Weights of a small GPT-style language model, trained from scratch on English Wikipedia.
Size: 10 layers, MLP 1536 SwiGLU, vocabulary 11356, 50.2M parameters.
Architecture: learned and rotary positions, no biases in attention or MLP.
Training: 752M tokens, 5739 steps.
MLP neurons of a small language model. Each row is named by its layer, matrix (gate and up: input weights) and neuron, and shows model dimensions 272-399. Each number is 128 + 32 x the weight over its row's rms, rounded and kept within 0 to 255. Numbers have three digits each. A neuron's up and down rows have the sign that makes its largest values positive.
Before each neuron's rows, "fires on" lists the tokens most often at its 100 highest values on Wikipedia text that the model never trained on.

fires on: ":", ".", "| ", "Conn"
L7.gate1230:144192146167098114096154101099161163093131091185123164143140128187104138142212041113097152152123091116137134115169133118100153101142087105112108083092124119158162081118122175151143133102085064132100138072130143121119113179096084176190084122157199095130147069115151161074113138168127113097078091185075151127111119216117107100193083112137092140169132126160102140123135059093088102143099
L7.up1230:128069097118134202112088138126120108149175176122168165139115084168143155100183125137135111082159174148106118038120121186091130129122159070129087153109106131116142141107144154166160076161115139082117102058119123147176115117118096112106137167092147128069133103164111162157159084163142158041142094090100170105116149094164081138155159115121152148078154105128168104159148050109093191087117

fires on: "from ", "at ", "in ", "to ", "attended ", "van "
L6.gate866:100099128186114076122144121173203154138068058143172133147119109151076153143122121088122118177154153122118073109107133106079130093110110068140112123093145121079104104132118135128115122182110126143079068171133083095095124189133113121192167170110171135093117185161119208151172169127118185175127100092113159125144145094106151172217104106109122145133160112169118149106104117154153185104143
L6.up866:130141129128161137137129130158132136163123094119115086129118184079146069147166163092074173106114177126117195110087142122068075140098138188133124167208182208167132122144097183123079118091136157137173145024103088104120137184140130083159168110120172142136182106179134154107157161174161134133041132059128145064128157176087172143141187149131095127171133105114133119103142115138134065093176

fires on: "-", "–", "de "
L5.gate53:117089135154164123119163127150155124106106141159153098116119124151110142157102163129170114105139154110076126110125109133073084147134125138117143120142102094129063148071107171109133110097136117163066161182120143182176079128104101128174152089081156101117146113181147119167107126193079162075169210105093110116135110173129099113178118168187113180162101162165126113105134209133137063142126
L5.up53:098041164092077161059123115169142137133147137117153093131128147159096179092108157142115141092152121169162104162121102125106113106126175164081042083086159083126091120167096150103147134093114082127082165118125091135107129139141155097131160084131155085178121107139092148164180080171124095083166099159148116155104141115178135139071116153128147202127094088104162149136099181103156113163131

fires on: "| ", "#", ".", ". "
L7.gate1465:112194074081181075161161112058093148121088172105100142097108131207163095121116117128172141144146129117102125188173099171135115112074173076100124105050104135132125116088140147155129088081117117150137146114143182105153134082119129122080105138131122159147077067161144122155086115095169158133103139105128081194118128144143104069136143113142088090160035165143094118084123095163108113108130
L7.up1465:112113088111138120175163116119081119104194122158172136083123162146065117133134115140175064129153130105092093194143096159128099104145117116152126158128180094135158153150195097148120167159151132123199115094089110142048077134126107101189083101084114143161131115158201156103128069142117132158076152118110095173135135143127129134135110124134168132156109161140065122154080090153135112140108

fires on: "the ", "in ", "of ", "to ", "The ", "home "
L5.gate329:125152147119142085159156152136187120170127081101083132116094088115134160111129136075166074176115109058083240122139111156163137126133099139137110080155145111075085083147088138127076108104144102142137096120108132139110139142115139120128074140151107152143079164102092161093075170107100168171118110120123123101112120149063152178195129115097112138112135074178158161224134115163152128090156
L5.up329:115121137126097120113164127169151101184162129159071139151115150073067074103084145085086168150140136079117095168174132104129093157142159146166112135133144165120132107140106121087118210170169167146191174149096128128113159076088160069185150136113033075073154126131142159098126155132176137119072067091140092118178058114155108186127091091104056159140118173149121118105134105139181097102153

fires on: "as ", "the ", "mi", "to "
L5.gate1036:140164086114120113160119081150208094102127086141123172139132121088083158103135142082116129090188096169084169147143094125100179124067158150070146126115177084197152112157165098144110092146127136122088126154123138107132111136133131109094172186167159185146127108143110152142102123104181187135115088101116141154107081163067144135065103072159200128134144085133163144153145112126139104150186
L5.up1036:141137137177146107121143107146143129120144131177103141153075109139174065148132161134145127141120121167058137187158112101062122129179114137118111170082114093121131137153176133149104100133176061132115143142140133109141142136104165158117120119145122150085124082074140165134194123134189150087109090099160078113137130141146040140181113103090075155132166135087114107149179109129130126180118

fires on: "also ", "he ", "then ", "born ", "often "
L5.gate526:113102157106164069182075154167113107141152105069161146075101116073125083152154144065085141087135115146109101106133149124140143144226162134145096199200127103010075104084146126096147113148170097119148169092145082146103124125125162087115092162123093042120131071074079120203143144146112164134076151066092167157128109101183080187081150130145090111129126171170146104096084159169097168116170
L5.up526:134064089145120163101141149095091124150115156149100073083170106146144132094150124156133122086141163179128138103090096138079138090091072112120169116159111142129141071115131131069110134160087128139141085086187102112026133089102128125115120154165133094119094129102187105124136146150155123085135139135103119171119088112092147112069151137076110175159104080114136141105151167075119081166121

fires on: "/ ", "1 ", "- ", " ", "League ", "| "
L5.gate24:084202155101114086074072123096128113115072146124134121083171111133149172148114138144134151109155144156159113123038124166108142153094120130100151116103073130167120174121132095153159152113192117127154113191172119141123095168133116112125106134093162149146102124162152137125130088097110098144090120128095148151144098107144102143103111137164093105132124131137157045202072137092124156098161
L5.up24:142134098106165122170153128130103162098082154154070152152118174075173037103169127140132141151115115147116131132145147193126152137071148127103178136133168173127148134158034128193142179159114138092184237146089179100094200086142112187108140105111131099133165092121227116093107084151148156108097145081121161106134093138150146209060086152131147111103118138167061165167131134133088121123117

fires on: "Z", "qu", "z", "|---|---|---|---|---|", "|---|---|---|---|---|---|", "'"
L6.gate711:069219157145112175135162117159132106138151104144139164031123111142143128086140102125151152102109089085113105114152146180139148131084132152114134174143095164197102099143120117140160120142172108157077150074170131082138168194176134125151160074198103084147123166140127148158147125087152115128151107102105096181124062096184109109111114132146144107097165107065121117152161179094146104131112
L6.up711:170102141158119101176145077136148169107102107193086099161137141155139203047143130054180093117130081202129143111103146168143127084124120150117140164172116141178108072071093146181094150171106132190113106106090120185163079149145101143116191127150149170180131116103141146121187158203161097147107130095126120085156109129113113117106128113154194189129122111084142170145095161112136112169111

fires on: "by ", "for ", "of ", "from ", "to ", "with "
L5.gate845:076104081126094080144172150157201088097118120080115151140149071126198097146146177083144146160146085204137066116085102153128091188147123166119157110189209124156130103103087057197148160184083135117134149152112124090150176161086153163059115140104143127170112159153135098121145161148159108126124201153170185160191110130136159174079141111108126124175150112163105147155116116141128114150118
L5.up845:108106116127161115112146162138172102141169197137164073143139075138150104145124132179141120039150093160150136094106153139132124161132119138151138161163106132144159117097115118100154126113109110115082129107125122144133109166100169080112154093139116073114134102113073104138118126137125130135174162152140133145120144160139156080107117157127133143165156103166142166123131135130150162161119

fires on: "199", "197", "200", "201"
L5.gate1187:148127133114098164057126085141142151116141107107097135078121182097117095158107057140170160102093066119206099048117109148172094182162120103131050170118098129114049127108139095119139105103135133122145140097122180151105159119071129136059061160126172157068145151127121125127105131182120114122146111104152155119147173144152169111120094085102097136088132082165155091132102130194141133121077
L5.up1187:117083188185124083105134120153051160118130165074073112136081075150150095119177150159119144075112130135130140175087119131160112104080141165104172088096099078139107049172154097145165100077169119131118193128125095105175123126111098149136145090115119085101139132099098075154044122085134161147122154139089126141164103163189129076144115191161119143125146169143143130138110117124133101186152

fires on: ".", ")", ","
L6.gate1258:140070100103087101116136110123203127120108117083143093088134128150188147138146125081145118045149096139184056104169097131092061149120123162123114121072100110133144127141218126124167066091112108196141098122160145083160100149183125155178194115125079150137114074145110088154121124100089095123094147171133105141123111171128159192106186099111143094112116122177117115076081220132203122143092
L6.up1258:176106121080127215142085089167128078068112167108150122141116174114130220113112128118128129104146137123124101134202104127156109168177120151157065135148112074098107185101140052136129117118100153119174140133110167137114099095164136080118096126112129077134110139153142116090084092173141130183131121143103120110115135076118125136123138092136127125215093101149095146084096101075129103146125

fires on: "and ", "to ", ", ", "also "
L5.gate370:160091198120143138131162144136091121132117136073128083104088155158081140071136168152183125180112172123089103124119131091134134167141163081120142090174135100114123080148098160111113175117179076149124133169196147129156130126194177139180091102085121103080098136105103116083146116140182136104137127177145116134132108150149068060107129129150090158063081139119157119164055096112105168149144
L5.up370:096113178166144128139085075158136178113087157138129189128078097138144104125123112152104147120170158132161085129113113133140150176076137151190203124127080127127108133166121182118126113163087154071154103097141164173146115104149057176166154159134111098208106105109095094146173114138167168122133143133145190228059165173097115084126147122086145090142125202199197151090157052133182103141124

fires on: "to ", "also ", "often ", "may ", "M"
L5.gate1023:095081104098120088085037173163202083138119172073226191033178076123185136130146123159095138100160151151183142093125141115128115125083124144169122134098112125070103148102157141103177139169114185062072132138140169197135106130148122090125174074148100152169126139148109118177129094105117131115101081156173104132154126163128153135105077079132143206053147125082146109112108144115158103091118
L5.up1023:129106102100134125086167125137024163186147050109151059135167119165115172127146106176100111078147114146132130180144098138101086121107121122102130140149166119106164123112148106128137180142105142145103058131114087106128185142158119152151054109091164105179096143124152127153163128152091093177165103041095161168077053138151133123106127070133085175159113117138130124150173123167095091142128

fires on: "and ", "| ", "the ", ", ", "of "
L5.gate722:075141124061200136146081114114148123083134121136105144156150116132161160023125115178116090105133159079103155098096103140121077111104116084107093115082150127160181091135131151149143187133128192118147123126126178077095169172136177088132171144132120146084197132121072150097065129169116071168101104167130164148178128152148135140124163161121169153077170137112151116095112117139112061113129
L5.up722:198161126121169084119147143140179068181103128144103103146148154111123139130153101171179156160114128203092040128137091129114098163220111179134151114173134098142097142178095117198107102115139153129126171119142146107133144099082149130151023139107107134129107143129154135064129104097130115150148093093109156190179196113085065141122128099144102185113118147142138147133093100146155090129182

fires on: "'", "–", ".", "°", "is", "| "
L7.gate397:167114127108156049123090162106100150130133171095145137157135102140110095094099119077092130121130143144143134119116118106127128144154098122114089044178085097128118103144080156194117103160103138051089081119153086106160108165119163115145097104132112099161181064153101097088145174091123157064108096099145152153120149129149091165122152150125149134157177186143144149131108119116101062119202
L7.up397:113146138118122113092119110148170164136121148116087151160098097117149183130198092143142107082179093109085132081141124164094123143129160149093061129189118108116131190143058150151163156147101117146178094145118147131163080174117067106129143105108124152092137040109182088098147142171113147182115132095105144177142141062086073110051161160102105165136085126182116178165144163151123153091161

fires on: ".", "K", ":", "par", "200", "24"
L7.gate148:159144178109087173151166127080129094132170147128143167166113140109080134040086121110132177167151072155163141128083110089162089138164169074077102086076112108127094116140131164146146166110164195146126171129150159139118098138126147180115124053158157137101126133149128138108137158132115160100108151119081184172163121099121061149183100078101157117118101072077098106106129118097110037109103
L7.up148:118110134111082134121046128060090142127166185111172135186155131184078177077128120118116134088104114118142131117098117144133085131112136140150194104133142158125154115138099153133119088144110156060089125176182173133124090122123172086138177072166118181133140091156124104097126099131118128138165150130144121134056141074116106206145143124095197127124095137075201112199067123131076117118062

fires on: "| ", "by ", "which ", "of "
L5.gate678:090087143093140169098118120096129171128130152158133114202196130125104105092097128098125136105096181153146133105140110105188094127105118157104113085144158127162109141142137137167144112133075153165125135144123144166148126148132143068101208121096173185120084142116095112109128179121066099160140113123130101169169140114145107142154091118166121144147111088186142081073125154176175106150138
L5.up678:116122113168095197150099111140129180082162138169145073161127170154121134122112109155147172112156212121059101098120165125171066082145175114138169145144175134112146150117113137136174110123078177091108114162115108110116082151129131067083172148127161147116126164132078131123059132079107160104160146149112134137142143090153133123160169114152119122127194143155122119162099134107093117175150

fires on: "Z", "I"
L6.gate1202:113128120135075131227075091133135125129161064069144186108155139125118104111183123119114109101146152168143142113096082132069079156207118111133158143129138121159155069134151143193162137135180106114138110157149124147151100143165122087042168118146115181114153135160135111120127160112160137121117142135082077153075078169081170039136116086116110120128168162126175114134121138099140121142102
L6.up1202:142118116129116169103150141133146090142071204141091126152136182145154157160103110137104151236151097164070129115054123181164066143098092158084096136139130097131137060118119130205172099143139142133087174085099167121089128100143129093107178036132162180139124095113128149169074133144191090145102099123098141176143154102082116134104101104177114121147107074090096159132099174092111123137138

fires on: "in ", ", ", "of ", "from ", "\n\n"
L6.gate611:090093193102131093126071089159152166154173149099094121134098133200162158118114070112160091179142113095093172145156109134110176148147065124124156127079132135116151074152207134145114147062132110159126141155128108139150194165123125124148151108174144149152171129109156157148202168236157124154185112142141124145131061148056130109094170151085142184139137227179083131121197111131139128072068
L6.up611:110113148129127063125111197119104123154112096099133114084105157104128087122103118110151160108218188075126070150193091142100095102158099074147198069129114147101137085143209089173158177161150125103098082124158156078156117151144083163113096114189127191085188139116164087163149111144154120090135179114172143148136090162090115122156144121081129179161136160168128114124078109122157091136117

fires on: "the ", "of ", "s ", "for ", "in "
L6.gate272:111112124052104121154178130165146105136085134140168072146144129121148158138141107099052094084105168128091105148147150152176144181116151151133160142118151072162120097168079133144132153078115152161143158127202154068094165143128148114121136078139136141148169116135108108186048125160145151197175148147119183143143176099143117172133151092087122137139078131185078115133154156147096106162187
L6.up272:143120127146158128137170125139141103095154142147123122131148126106077178130108171057122123116143103142122130123096151078132122116114157181064081185167088133120119123135154091135104144130101105134129110104127169105092127167114168121137139124180097133082139140108058210101161052157087113130156169140139090167097115102177123123115110156145131153155136125083162120151099117120138164109143

fires on: "a ", "St", "at ", "his ", "an ", "in "
L7.gate733:106076156160133085143187167141135139130092135086081153176085168154124101154109131132104161151115146145070128107144158126166157136137114105133119116152175120139157136094091096159093095097157138116123150079160096114087145123120156134054158157086159169103093048123170175157120139132189167126158124125124133128110162142140092199096117093192089178142130114138113147059142094121091184045083
L7.up733:113151116156113143115184097185069122097108072115108148167151121064112116143141063119134110168087151115138132194103093082115150098107109126090100185126142145091151135119109154153126167162167082127180107166132134135093138110140128130137103147132138125098116154114078104157120170088128134147181112116148185132137121092126096214174109155204134191141145093133146166081131201205187106151074

fires on: ".", "/ ", ").", "er "
L7.gate447:182126166150148128173054129105155163133086137125157051124161111065162139081115143117111154118089103118135117121121155114141137152097129126098194134109175126154114111092162105144114162114078127122159118168130068150170152133128149157075138102115107139169122146182104119103094109124109123129166122166147176110189165118096149120090114171155190150172069180104181091131062127129113140104037
L7.up447:157109092092143143109137079168093168124132084112175076138121199137122149111100189158166119120108112155152079126123130082125131130117166203137094169148127054150118148121137090079140121131084111141111165201124160138137131188141141133104160115136097102136153099117095085149115086120100178077114107151126141142136134090141174153087100157160128135208103196067193145087141114098094119172100

fires on: "born ", "May ", "July ", "September ", "April ", "October "
L7.gate1254:099116145165080098184117133103085102110138180128069086052174111062131088124123167097089094097154157149106097094137118112059153119174100135111074101150118152197066120109095147162154067136115071219114120167154138126091143092129151069143146128162155128110142171122157123073152110126149139129167122155137134138115141063124072135093102143071103126120115112125163091165092161178123091164107
L7.up1254:164164119098158109136130158122177201158108118138159119129092194116115148192140129122136084098097119140170093160069154175179095114139153141178127148169132124127165109088129099145133112161130152185169130143115172107136126134130088119107087165104184145093108113106112191108111115198148115108057108166132093099147140152144180174144158135155108106167149132127130113134133159083106146114159

fires on: "'", "R", "be"
L7.gate279:148095119154112157128136114099158095099082172064138176122114150143096137133111123103164098162116119095130127114067069125084110112192078138157083158194086142143141155079107154029096123192064132130130173097137096077150127059136119184078100140081153118153160073132074120136142173115156129103124113091112141122150092122049122072121138149115093157121111200139111166058155129106087074124118
L7.up279:120134130119131130111106118072099134106116104146151199137166125127130085122174096206093109108069145124161088075200123148160061117118037084114081146186154134086150090150128100112148172152078189060173059082205041142151144127163124135057144131085204118146096087112106165086159130144101175126117109075111148094127127116087161110133179103107090112151117125177095181154135147107068110105152

fires on: "a ", "the ", "an ", "\"", "it "
L5.gate1351:186105142152103135158170139165202134103111107094130121194154102127157120142151200174133099104162168112100166091121183123078106201118137131137149154112226091122214195085192063097082141132149067143136141064081115090157127129077139116138113133117166122070148119120090142174138131156119063161098123169092126153142169113132129130086122075146115159123098107166154174092094111087161053130118
L5.up1351:107115061163111115116150129192150112089137110136100114182148083091198103148165166133127091161143118170093141105073135061146114204154114131166137145120114133103157149141216117120065150112157051170130092121069116139097138129155154078134074169159185151145178139114068091119131158153105087145085103141125149125162123106116114131170134105145128121211152098154120219087104129171138106096186

fires on: "| ", "as", "of "
L5.gate1153:141139113078159090063157136096115154112092115139120070147069118102125204078171139111078126098151077118125127065128184088113097132092168118091060152182127115164174163115116062139067157135093157133111186083146127169153099111141138076164190095086143139053154154113099113169135088123055090080107103168070110135155082163142141114111123112070108118078131095140121145144155177098117100112170
L5.up1153:099113118132156186123160188099162168084149100177119083140079107120158114089119117196149078160136115163077101142107167089143112091090134056147131110113135060133180102089127095123093112074071136073106152092089159183096088108100067084145143111094119106077170143108092151121131128176119128074107091129089083145099111138142143105140132156125159097079187101184116125136117134117102161119143

fires on: "–", "| ", "2", "- "
L5.gate148:106096127053135147124138109122135092108119152080087109142132174169153096118158073113123179116172153142083161158085162177160152108072119183161091142176094143087149164152104089126131160121139123132136111136127161178152099092072164105125114113126120173143111045154107089126157099089103091126126133145087119204096167134136153163063131186175120184069183111170117105139119129115146154132146
L5.up148:115123163161115135119178128122123111098066103127134114110120120158129128054162151173089160120098121123110140144082209147115125129075104180096113109109145153142117131070045137139183157072084109101110124079121115138163090122113063118122140125119118189099170077186105081136101090114153156134102145106089094144177084065121136149100077119189139141108103139138131117060135137129189159172174

fires on: "200", "199", "201", "197", "bi"
L6.gate1368:138088109143167158039153117156118067151154117107135121104141191156165136086156129130133150144091137125098191116041157102137140149149118092110130144097094189081133076090115086125104110070115060170124066182159160144158168078114102118092118170135095150136087160100168141157200126128132148096137111180125190118126161153163103155114135124144073097107122123085140110174056187152121169120120
L6.up1368:096074131129088107097184146119117135117131137070120075145091117158158092079094139124102159073108068152160160134086213120122193131088167118145113083079147121100088109146126162074100128157109114195125147173155139130195171129086131100155105171138085137202085144102093151083173151158115139164154102129158110148158146156103100098131080083152093138139101142162097056133034155182142164098118

fires on: "| ", "."
L7.gate1353:140130155134114108081129110097124119131066143113190145097094072119116107111103146128124167135148098120158115126115108120122128178075154060139099112068134097094128104093144117115059137106154111110138105111143110118103097152115145091139142117080146123107115172193188075201115123146192145114108133144110089107087110134120129103157097129170122164130167160117157153148162145138108013110152
L7.up1353:138118060133156166142154055188095086143116128135187099117109216164074120133093109108116107117113133115117144144158132099115111114132172150145115178127140104133103152135156090165098129098136147199125116155097092112147110173104177147154110132148085076176144049112138121110127103119099131163145144127108113130149144141110168137082098056198148123125116121152153106139123141165129139118177

fires on: "to ", "and ", "would ", "will ", "him ", "can "
L6.gate67:163111156096103144126082138230115107117153132068197143105103176064096143159104170136130171131169112147108150124158168195115156175154150095115131082129160121130112114143089127196111111143105223176112128134126141150194121113131139143094145133125106123123104124157152128057155147144160094128164152201146133082125177141073132119100151132159081204119079138151178101192156078100132127140106
L6.up67:122118135168147126153072120200167079093158127031147140099125131103127117111117178096160158213154100108192132095133135153122162136157153117098145048126126164135097146145108135145119157119094166120107143150085128108160068104157125151164145192101127109152120157098191069085160112182116145139118153122136100092069186146114157098137160163143102152088092153103154088158161037105132141126093

fires on: ". ", ".", "). "
L6.gate138:129186179145113161112132093084151116145118126145204162112105103149220092130093118139137101098090086151141144085162142146132102112137118104171141082100170114133148133119144136096162081123115092120161128137116178134145116135173104125135113104168190150189162082153111134066106127158104144112155127138137142166161112092135128170159144070132173104142123103179169168157107128157140121162050
L6.up138:075097140134106179110127155143157179134149144091088095171071090160144127113172136124168124042164106152129176098176092100138099150091107118140133125189120099099089136120111124123202152182135134190194124128145183134175102105081119100130158180061173108168078149124093153092157117124101126113135099152133140114125122098085158121058105107131118134153117153095183124080092116166112156122144

fires on: "ut", "let", "votes ", "and", "be", "att"
L5.gate393:131136084096081088100127095106194066127123135116171076192093125093153133116127084152203091174150111106097118149145143110126059143118186111149086154147134105152167068152077140127115175089191117096165114117107085146158095091213119156108161156101083130156104073190113124139067094104115092151123136142134153101189102090120136108089161161091090134094160169153094111073129092158059086129110
L5.up393:153102139145221094108138067081162146128105091075184155119131166127116079164144145094127135089150068106167148111131123125131127103127088123117075177128134083132152128120107086050188095142123162102130145163128130170143145116125161114076085080122113162107159153088126174195138127177118121147129119119137166130169144123074129144106133150153107120161141105133148093123110174198090112096141

fires on: ",", "-"
L7.gate343:064120103219160125159144119101143146138171164062143127095130191170114125124114085134141168121180119165129158174099071108121089144109138132042105157135163092164186099149143175127161162083155125101129167136149160145152137129109126139100126105094142095182142190110129109122140099104106136087120135114166120151185159182131099115107113160112132137132118150120196110076136112110139112163100
L7.up343:091113151113140103091112169124102182116126133097132122042158166161090141160128126092127143118153153175111098194153087122064126155116155112070102089114137085116148088100132186120115172169153122098140119147122118184122111202114136115138108113128116059149107102080149140129131105159105073160076145156138123173163115201170080107114109127130136174127145126135114153127107187127128156174144

fires on: "|", ";", "\n", "Succeeded ", "."
L5.gate1053:114160131078109086141124158102165114122133153113093134145137138097141137143055156120129084162122190117201096069119087097127124135075125107150177118093145184129116189125127158100120102129154110139182145141135151136202155158146088174080155168124127104108092145139081099107108154161104120173130095175144139143162086091161155156137138078146086142120137111118109083142088133118121149099082
L5.up1053:160174114156129138104154113155172112134088075113129104175146153169137095111097228100126084102114048099148149094081114176102054073159146162152113123145055096095114140112130110064083141175096120198116097102110175144188147150115158125097098201151159146202082145165138101144116071099036106141107166152075104173101140095097049132198089149181129150159126194098154196072109093158139174131130

fires on: "October ", "April ", "March ", "May ", "December ", "September "
L5.gate679:178143130139117071105086161119113125168133190102176104172135111156158144086117098119079155167171198090106112181125139175108153148109115197179135144163123162100096079147086154161145107125068173165137123150145168098141142127120106121113162083086103135104147095145101197140097108103110148129103096138182124146106169135131138110131127119102131088098169100111163147143135141156103081184134
L5.up679:121152132071100136077118184090202169142113127141174103113105097146147118153093135156098082082111166054154121104131151156154146150151160112127120054177091139117096162120180152122124119099130107173119132122201091094176131132146182103158135186108144083141139125159181089128118126187136183105098118145169076079107137127136144127142095168147088122097077103160094098184103137123084130097229

fires on: "\"", "\n\n", "| ", "- "
L7.gate1113:118134124139150100114130113106099090188180160085129122095207192185191160169077174110149117158097131149138164083103118104073116119192085106092091117136121155125068088148151102108145129190189080103140117126129152085141129129153140142116136096117124117123101083140131140099122064113125091130120157141127075093146100190098140172122160128176118141102030139139119107181116156139142139150125
L7.up1113:169125092170142112184086118171156157121091121117132121061169097042130101164090178158198101166124135111109062115075115126085129141155133119111169163170146173128121155097183138078130134084177140122174187105170088203113107189155155153160101156092146085100157127186146130149060112119178146080105125113160079133095097107123158150091122145072125032177159133150060061151159098175110132119168

fires on: "-", "the ", "–", "to ", "final ", "early "
L5.gate944:133107172160145207101137109129079065144081178136162138141137084107158176107066044116185126105117115104145112060146138163171159069200158124158153147152160054134089168136125135165167086124094131207119153146183179108097135153126142067145138104053167111096105077148080092116102143165067174089089196084160076111090125147136167132116086134099131179153086132086132160087096133127165143128090
L5.up944:123103193067104115153133147140112131097167123165164117163112129128130177123147136127177111124165130103134149077137112143166144109171151168130097111157136072145089085130154115120156162090097122157057133173131129140123199085066148085174116212085188170124156121130098090116141104120156122146156115146175091123133154120091126132146153139140103163080132153068068092066117092114135119100144

fires on: "the ", ", ", "s ", "his ", "an ", "The "
L7.gate959:129093145094148123116133127176146034170125148130145088149118149114135163068164070114140146125130106094068104114159140163111144117137134163142110100101127140169087136181165121136123084129150118138146083149201158121156060126185181150086111076100118190136178154117169116171094129075131107154152118162175135082102151141099140089121070130076221142122126112129116131112125192127085139134145
L7.up959:101136118185121100158185149166086166166213138097092132125110171132140108088155149114119161151128133152174079123124112110137111146187186102175066149090000081113152083102160148123114115203119189161108114108149164126132173124110083133155145154108145140155114149056136163141169114176161090172184125138125096166160093129125146077102112217082121143170069128064157140128164211072154136161127

fires on: "the ", "in ", "of "
L5.gate1341:115102166160172106121138128149138094110108117135154041125114205135133105153123165125100101151066170048071170162115082173097154134132096181151175135128121166076143164153160150080141145124094146110134107198137159092151187128158138164108137174080147090131158194120149139112202145193128089126121122154122101141171116140126157139139119201169126228101112130150073063175145172119151130105162
L5.up1341:090145138112089103089145151154110137206138123127104147119071156161105102175152201102136179161111128075072136134160081173143174127102110126105143095108090153085088149163151122193097095109086122231052092101099132119113140148174117123163137180117069099172098201174116180128143168135099138105081139094174115111115165152073176132188150117097111139132106182175193103122163107155107130097151

fires on: "\n", ".", "November ", "-", "March "
L7.gate800:109098116108102155147158146052130182130166147124095129068151136135124149092150101114087134168113110113153161169200103159132089128088140097136118141091134148141185120099120201094161095119153169118119118132112142146173175162167106122082142110109114070164120141167131073150133132189076076161088141150140095087092140122174113141121099151115103155046097155128141090156114106145099146115104
L7.up800:066167076169163084154101136185137096141129127111150115083116165128160131127149185121072169131129142132140189124076149148074153154140116114118093116127114182168121113123174131095153139132103150096142125123109156183136086117178189137103146184153177093118129125161150105141217118193105097134057142129123102094145143063082110106135122143131148134143138168178090132149102160128170165134131

fires on: "- ", "| ", "#", "from ", "Box"
L5.gate608:133129073083134070193097116090095153152131085157156094139127164169156115164088176174122123173098107131106079089090171069127121101130086107106138099103181085111112125143176137146125106129141117133092123103099202172133176139099097123101133140144172164123070134094115132106073122117150102165166080140154099119134116152152101163090124181123114115164141147177139133124147128166115132150157
L5.up608:128171096090075075110124142112157152129083110111114089146167148105174099156153161188102131158133169140095083162212151136135073118116146163153138103148094093121133096164107186166119091093132144132143173114112114141108151112145068085098082121147100079156195142137164159120083160160173133143121073119178079142058074109170146107137093136115120047128126150113156105099129114127125099102172

fires on: "–", "| ", "'", "/"
L6.gate174:155131152117127123141105180148160146120174167154104152160062155162064204048127100087109147129157151136091114139098205123145121056136137148122119148171138122057128132120133137079104079070015159134138128133220139122120114146106118148071135078173142116139098111055156128161165086122120131118110144110105145153111181165155093133113116089161105108150144163200080099139144057173151118110103
L6.up174:094096074056121097147122183154105112096134158066145104039134137187137113106124108126082087193085105095152152070132170080100106123152110201117152124128153114120174080102114104205134100054127174106134065130092122155121140090129160145150124163117128159087113094123113082124154176126099118090117133103153153098147092112087107159133090107169143165061123165087108115099095176189120174146145

fires on: "on ", "of ", "to ", "at ", "in ", "over "
L6.gate950:118173110084130106142109153190110156142135080139150101253129110104125161209111128102095116094119136144162140104130113116160071166199115200139144112102159142130128111101153117138168112132138181124136139119186161095112106157160146145087183168150175164189163128160172108151108122146109102206032124117106103174143131098104078132129128070153108141121138178140141137128151187120077166132101
L6.up950:110120177116079143118142172206137054117108037164155125155117148071137120181151063137149122107127165120113157199120136105145086088140176129155120117117107163087141133169110140132167111129119102130154118078094182089140124106144196129151106123142069160116119106196104204070071128153060102128182179113140152184137164089115108131089156104105126095133103157127083116163169137145107129138154

fires on: "in ", "is ", "by ", "of ", ", ", "and "
L5.gate1409:089166086174163139121117131128149110151081144124101098135165143182133147113092108151135119124130158076136137162113119116104108146096074094124159140121089170105165119117134097174125112174162055107154119109124110071167116096094145132088128142144059158076168155107113108122128088181140124123133117126175142148145088196154136092187104164113170146182171157140120090091164144108120144154118
L5.up1409:109197121108135107190137134127162158099126148141119121114132154154113166087199164140127144107160178146184136110097135192123161135157127094092123117133134116150102191207090074143139143143088135143139139130176108131155097110144145173159138149133120148107113135103177057085180136129142168139079103157127117175184125126095141111130143111155118132139102140131107115166118094126137116136138